config.yaml
num_hidden_layers: 15
hidden_size: 160
num_attention_heads: 2
num_key_value_heads: 2
head_dim: 64
intermediate_size: 960
vocab_size: 5002
hidden_act: "geglu"
norm: "layernorm"
norm_place: "pre"
norm_eps: 1e-05
positions: "rope"
rope_theta: 10000.0
rope_fraction: 1.0
qk_norm: true
attn_scale: 0.125
bias: "none"
tie_word_embeddings: true
parallel_block: false
init: "orth"
init_std_qkv: 0.0613
init_std_o: 0.0686
init_std_up: 0.0613
init_std_down: 0.025
optimizer: "muon_variant"
learning_rate: 0.0121
lr_mult_o: 0.628
lr_mult_down: 0.7
beta1: 0.95
lr_head: 0.00833
max_grad_norm: 1.0
warmup_steps: 0
schedule: "wsd"
decay_fraction: 0.643
decay_shape: "pow"
final_lr_fraction: 0.0
batch_tokens: 32768
max_seq_len: 512
doc_mask: true
train_tokens: 400100000
max_steps: 12211
dataset: "wikipedia_en"
MLP neurons of a small language model. Each row is named by its layer, matrix (gate and up: input weights; down: output weights) and neuron, and shows model dimensions 32-95. Each number is 200 + 30 x the weight over its row's rms, rounded and kept within 0 to 999. A neuron's up and down rows have the sign that makes its largest values positive.
After each neuron's rows, "fires in" lists the words (lower case) most often at its 100 highest values on Wikipedia text that the model never trained on.

L5.gate89,213,178,188,150,219,207,219,194,166,178,223,174,162,195,172,150,217,216,241,212,153,197,132,221,175,246,201,220,165,213,204,272,186,165,196,198,161,142,157,148,194,154,200,130,212,224,167,179,172,160,199,237,232,259,198,197,184,182,195,179,229,219,167,194
L5.up89,176,219,168,162,224,266,174,200,147,155,228,241,267,216,229,287,219,161,237,169,196,189,204,188,218,201,229,228,193,199,196,190,180,198,215,221,180,119,209,194,223,180,167,233,165,202,170,231,187,224,210,232,219,195,159,205,226,220,209,252,224,263,242,199
L5.down89,183,173,229,209,158,172,166,240,243,239,132,252,182,149,157,240,159,223,146,172,179,215,281,212,255,202,218,205,179,204,135,197,196,196,161,197,189,230,186,213,213,159,172,228,240,222,243,229,212,243,220,167,185,192,165,249,241,187,145,217,177,216,207,195
fires in: "then", "still", "now", "not", "already", "also"

L4.gate283,162,162,254,197,215,192,219,201,223,216,210,244,264,164,219,231,215,192,187,222,195,157,181,156,244,209,188,261,188,144,164,239,185,163,195,150,188,184,199,167,219,127,189,217,213,208,179,197,197,135,243,222,171,198,213,184,225,184,144,150,133,215,186,195
L4.up283,200,218,254,196,170,188,187,203,162,162,167,192,166,161,221,230,226,176,237,220,203,165,229,179,251,189,171,211,213,169,188,230,222,168,205,117,187,152,251,246,188,221,219,238,161,160,193,191,182,225,192,235,206,159,225,194,194,158,198,138,203,200,218,232
L4.down283,177,154,182,258,221,234,223,171,208,199,222,189,188,206,231,157,160,199,189,182,168,224,155,151,150,181,198,234,206,255,208,128,170,266,227,232,251,212,175,190,242,181,216,164,247,289,202,202,191,192,211,220,215,231,213,211,159,167,176,233,155,195,195,157
fires in: "is", "was", "of", "genus", "plants", "plus"

L3.gate327,212,157,205,271,181,175,200,234,266,164,165,138,247,172,189,202,160,178,167,231,144,235,181,175,229,234,226,174,182,170,199,195,234,131,226,234,170,171,165,186,212,173,181,175,195,200,186,163,232,182,195,218,170,216,235,159,177,205,164,207,192,224,143,206
L3.up327,184,183,192,163,211,191,181,146,218,197,143,144,117,251,221,217,134,213,222,227,222,222,250,190,136,208,245,210,227,194,257,245,204,150,176,178,194,183,193,226,205,186,244,229,217,164,142,282,184,190,175,212,176,180,243,215,178,234,191,229,186,152,225,177
L3.down327,217,177,196,206,246,222,183,171,251,208,227,210,212,232,214,224,236,226,237,177,172,211,169,142,191,160,232,246,187,226,197,264,248,211,223,184,175,244,186,211,209,173,249,210,191,231,221,187,215,187,189,180,178,224,185,255,199,179,184,255,229,216,225,198
fires in: "married", "moved", "left", "joined", "closed", "returned"

L5.gate350,211,194,277,166,157,174,212,238,200,232,230,228,200,261,202,221,251,155,167,208,220,166,167,200,183,226,214,239,190,195,206,170,183,193,175,166,235,224,196,187,206,205,219,184,150,205,226,228,153,221,211,230,242,224,195,230,206,211,192,203,205,228,203,163
L5.up350,157,244,201,221,156,182,171,224,241,214,179,188,201,214,198,206,239,164,228,189,218,201,147,156,244,222,141,200,214,201,193,154,170,185,155,210,172,195,196,135,163,235,211,205,177,203,225,208,195,228,183,237,240,160,192,236,189,208,188,209,215,183,239,196
L5.down350,217,213,176,241,192,204,199,159,165,228,257,180,207,195,138,151,210,156,171,205,185,188,238,247,223,165,164,227,174,161,208,210,228,193,213,173,248,211,174,170,207,229,179,184,126,192,192,201,150,194,151,227,217,145,221,175,200,214,207,266,238,185,137,149
fires in: "on", "proportional", "tributary"

L4.gate777,212,233,157,191,137,176,215,243,160,162,204,189,208,188,160,142,246,206,168,164,195,241,147,190,178,186,158,209,238,210,214,237,173,155,192,232,198,228,214,227,175,193,139,205,207,178,184,207,175,158,176,192,215,202,159,172,194,182,205,154,176,212,202,133
L4.up777,161,191,184,175,213,232,219,183,258,183,189,193,195,188,232,259,222,247,196,222,195,183,194,238,182,209,205,166,169,203,222,190,170,190,170,221,162,190,226,183,153,214,212,246,242,203,193,176,198,153,210,227,170,137,203,162,171,218,175,164,220,182,158,224
L4.down777,236,245,151,171,158,165,202,183,178,206,162,188,183,208,180,233,216,217,239,189,194,151,221,184,201,219,181,230,195,211,176,184,245,176,196,143,232,179,238,259,191,213,211,189,164,208,277,160,154,176,251,195,208,224,252,204,248,229,164,230,212,132,165,170
fires in: "on", "about", "of"

L12.gate857,178,142,213,230,214,188,187,182,187,199,211,223,142,169,160,207,202,251,215,198,182,171,216,163,220,173,162,223,230,205,191,174,214,188,244,177,164,183,223,180,211,148,249,151,250,194,235,221,253,187,152,190,199,181,155,231,193,231,116,203,150,204,219,179
L12.up857,194,147,197,173,173,196,177,213,162,183,138,178,151,223,244,175,235,190,209,185,193,201,230,206,155,230,238,172,186,171,205,214,178,202,230,174,202,152,154,157,217,212,232,134,183,187,180,189,204,191,235,195,193,164,197,202,143,183,178,191,174,156,244,203
L12.down857,258,219,172,250,165,176,180,180,202,189,152,256,280,224,190,143,228,187,206,245,208,186,149,184,233,215,235,169,184,198,183,200,166,148,194,208,213,202,145,220,155,200,184,219,171,217,208,190,240,197,235,231,225,205,182,178,236,160,220,189,226,198,229,183
fires in: "are", "as", "is", "of", "been"

L5.gate945,171,245,199,183,190,191,208,200,267,210,190,170,194,168,212,155,187,194,224,116,178,235,225,171,198,165,224,183,204,149,190,235,235,203,238,175,232,229,206,231,180,227,178,185,225,240,162,195,188,130,177,172,241,194,194,178,148,207,235,207,178,224,148,221
L5.up945,175,214,204,233,205,201,198,205,227,256,173,218,192,159,194,211,151,213,189,178,181,271,178,200,255,167,243,196,209,185,195,199,273,208,258,219,236,246,225,170,224,201,211,219,176,217,179,240,189,172,171,195,209,207,204,157,160,205,191,240,242,207,198,168
L5.down945,180,149,232,204,211,144,157,212,131,197,122,260,145,189,188,244,172,219,172,229,209,206,185,218,188,257,209,155,201,231,197,185,187,236,223,173,202,162,182,186,178,192,181,219,235,238,178,157,190,183,217,227,175,226,215,238,208,196,182,209,175,184,273,198
fires in: "as", "to", "for", "including", "include"

L8.gate287,204,136,273,173,208,217,203,247,163,192,173,164,196,239,207,199,207,209,241,236,212,170,153,205,183,207,186,187,130,217,158,178,208,164,191,181,219,178,198,146,182,200,189,192,206,176,236,198,197,242,251,165,202,250,169,162,196,178,215,210,191,201,230,247
L8.up287,163,176,177,215,197,188,179,170,143,196,167,216,232,208,239,214,181,179,217,152,264,215,263,254,207,241,214,174,146,171,143,197,212,188,206,121,197,184,209,221,160,251,193,133,138,169,188,256,183,190,179,165,207,168,194,194,232,191,175,216,147,211,219,203
L8.down287,194,250,202,210,197,179,164,251,204,238,222,226,174,140,190,162,179,179,201,174,187,134,195,223,217,249,149,215,242,170,205,222,187,181,141,179,205,236,159,239,179,162,287,174,193,211,257,210,189,196,210,243,172,198,206,216,157,221,204,192,215,189,245,204
fires in: "not", "never", "t"

L12.gate692,191,255,201,218,218,178,155,220,165,223,182,222,210,149,147,179,229,183,241,196,162,232,187,213,240,181,221,166,186,209,152,180,174,226,140,185,246,184,186,159,211,191,178,203,194,147,165,164,192,207,192,179,246,258,183,174,214,221,209,213,215,158,203,152
L12.up692,165,177,246,214,168,218,187,207,222,249,188,194,219,213,193,206,213,179,175,207,234,152,224,272,232,160,196,214,206,232,193,192,218,226,235,200,230,213,171,189,187,203,190,233,176,227,242,178,183,181,202,143,209,135,149,189,178,189,214,169,260,192,216,236
L12.down692,257,253,206,210,177,213,163,207,147,186,126,200,184,200,191,207,244,179,226,165,243,234,217,162,209,212,251,204,154,222,169,202,156,214,209,162,202,167,199,195,215,243,187,193,204,265,238,213,217,202,151,241,244,194,220,196,246,228,211,231,180,129,215,205
fires in: "had", "to", "t", "than", "who", "has"

L3.gate131,237,199,141,210,232,187,166,204,149,241,199,267,268,184,162,222,146,166,193,167,176,263,226,190,185,118,209,209,243,234,171,184,241,191,232,140,224,231,241,192,259,170,214,157,207,206,194,188,236,202,262,231,222,195,184,191,168,167,178,154,241,177,216,189
L3.up131,233,225,155,166,222,163,146,212,174,190,253,210,237,206,193,225,127,172,221,269,214,226,248,213,221,180,189,187,192,215,155,203,218,170,234,181,219,206,259,212,220,209,163,212,217,240,217,142,158,203,298,213,209,187,191,197,231,194,199,146,213,219,156,176
L3.down131,188,225,197,233,177,215,256,187,157,151,127,227,192,174,241,189,170,227,166,227,205,228,220,184,208,248,179,172,217,230,194,262,144,201,216,204,202,193,244,196,177,172,236,176,197,226,206,257,225,249,191,219,238,194,196,227,185,223,206,214,214,254,184,233
fires in: "made", "make", "making", "declared", "vancouver", "gave"

L11.gate117,182,154,211,168,183,258,209,198,214,211,271,235,204,207,237,163,251,200,165,206,223,222,170,166,212,219,205,185,206,191,216,216,148,179,192,181,235,218,159,218,199,140,225,188,166,271,237,239,214,137,164,207,223,175,239,226,170,214,138,190,204,211,218,212
L11.up117,181,206,210,211,159,184,177,163,273,227,167,168,202,169,209,203,230,188,229,193,174,226,181,203,213,216,175,221,164,181,188,194,214,157,221,233,200,198,219,162,208,188,181,174,221,247,206,232,194,171,168,150,193,192,250,178,185,222,200,219,189,212,178,218
L11.down117,216,152,196,199,172,191,138,256,213,233,189,251,208,198,199,218,230,169,173,201,247,198,188,169,193,193,200,276,204,188,205,183,188,235,148,189,180,250,211,192,181,235,161,210,187,213,208,215,196,147,191,250,168,206,187,243,247,154,195,200,226,234,175,220
fires in: "as", "on", "in", "of"

L5.gate811,221,207,232,215,170,206,199,162,252,199,214,207,212,169,256,221,190,190,230,200,208,215,234,191,176,227,220,202,227,149,190,194,200,204,205,220,218,194,228,196,184,187,227,180,268,215,206,176,236,193,242,214,213,198,170,175,150,226,128,234,251,247,161,220
L5.up811,224,214,173,212,200,244,233,200,197,198,217,228,196,137,226,154,137,245,187,232,202,227,223,153,255,178,204,234,178,234,209,230,196,232,240,219,219,176,212,168,208,182,217,204,219,172,188,226,229,232,270,192,210,217,196,215,199,120,195,269,193,205,230,156
L5.down811,168,239,193,205,253,198,179,180,238,239,122,261,178,156,201,217,184,199,238,170,196,174,176,211,186,202,151,203,187,203,214,229,226,166,199,210,195,198,206,195,151,268,201,228,169,237,212,152,176,190,195,176,199,215,204,216,241,209,204,194,164,200,200,227
fires in: "by", "to", "of"

L11.gate307,177,165,217,191,234,206,116,226,283,226,229,258,215,185,178,149,234,204,201,213,147,167,174,169,200,144,189,236,225,185,212,189,163,209,223,172,236,160,173,197,202,187,212,159,200,234,157,159,220,200,222,213,191,226,180,210,207,216,135,208,220,206,170,181
L11.up307,192,216,230,166,245,167,176,182,171,244,194,165,190,181,203,194,215,259,192,201,217,178,193,192,172,193,200,227,181,204,220,205,224,171,168,158,127,167,187,149,216,254,193,218,229,174,158,250,166,225,230,229,270,202,185,222,186,210,218,234,186,159,209,174
L11.down307,221,225,166,157,182,182,222,173,213,127,215,210,174,175,189,166,208,190,204,216,223,187,169,207,206,229,234,240,209,180,190,215,241,182,186,204,199,161,141,234,185,152,190,178,157,184,248,210,217,217,224,200,180,203,226,191,236,184,169,221,188,248,246,242
fires in: "was", "is", "are", "took"

L11.gate790,159,259,207,209,164,191,175,216,179,211,225,167,200,183,215,201,234,255,206,248,180,203,175,210,179,192,175,145,261,226,194,162,168,109,183,197,183,191,233,190,170,166,158,246,173,218,206,244,213,133,212,132,196,197,193,180,199,211,149,243,179,217,205,201
L11.up790,130,182,228,191,242,200,140,240,198,177,211,137,212,154,174,225,235,187,167,156,167,166,152,203,169,205,140,166,171,206,168,167,187,155,197,236,193,151,167,227,229,146,240,232,185,187,189,207,183,213,170,197,138,188,178,243,198,280,182,174,214,204,237,202
L11.down790,219,196,207,160,173,147,231,201,222,202,133,210,235,188,216,241,128,240,212,163,211,207,228,224,212,167,227,199,189,215,177,221,178,270,225,165,216,208,217,183,222,209,156,165,173,196,211,167,203,174,220,149,227,169,214,175,161,132,160,178,210,203,168,211
fires in: "a", "s", "the", "his", "of", "her"

L8.gate550,199,214,195,181,187,166,185,151,244,166,192,209,165,170,266,176,125,222,201,231,227,146,241,196,278,147,178,208,202,181,210,197,178,236,201,161,205,215,193,210,188,190,212,207,218,221,167,211,208,196,235,198,239,194,240,174,184,165,202,213,183,249,154,210
L8.up550,194,254,261,217,210,218,183,256,201,200,208,201,223,129,215,214,225,211,270,211,208,238,178,210,225,185,192,182,162,190,196,236,183,215,193,220,234,203,219,207,181,201,223,232,233,196,245,214,199,163,281,191,240,199,171,213,252,192,150,219,203,208,265,224
L8.down550,210,183,171,201,191,168,220,209,191,239,220,195,220,202,240,205,143,210,179,208,190,155,251,237,221,184,174,217,240,160,219,118,220,208,189,216,177,253,210,160,227,179,152,172,212,199,121,208,183,171,183,214,213,206,226,233,202,188,241,211,143,228,149,170
fires in: "of", "in", "for", "on", "to", "from"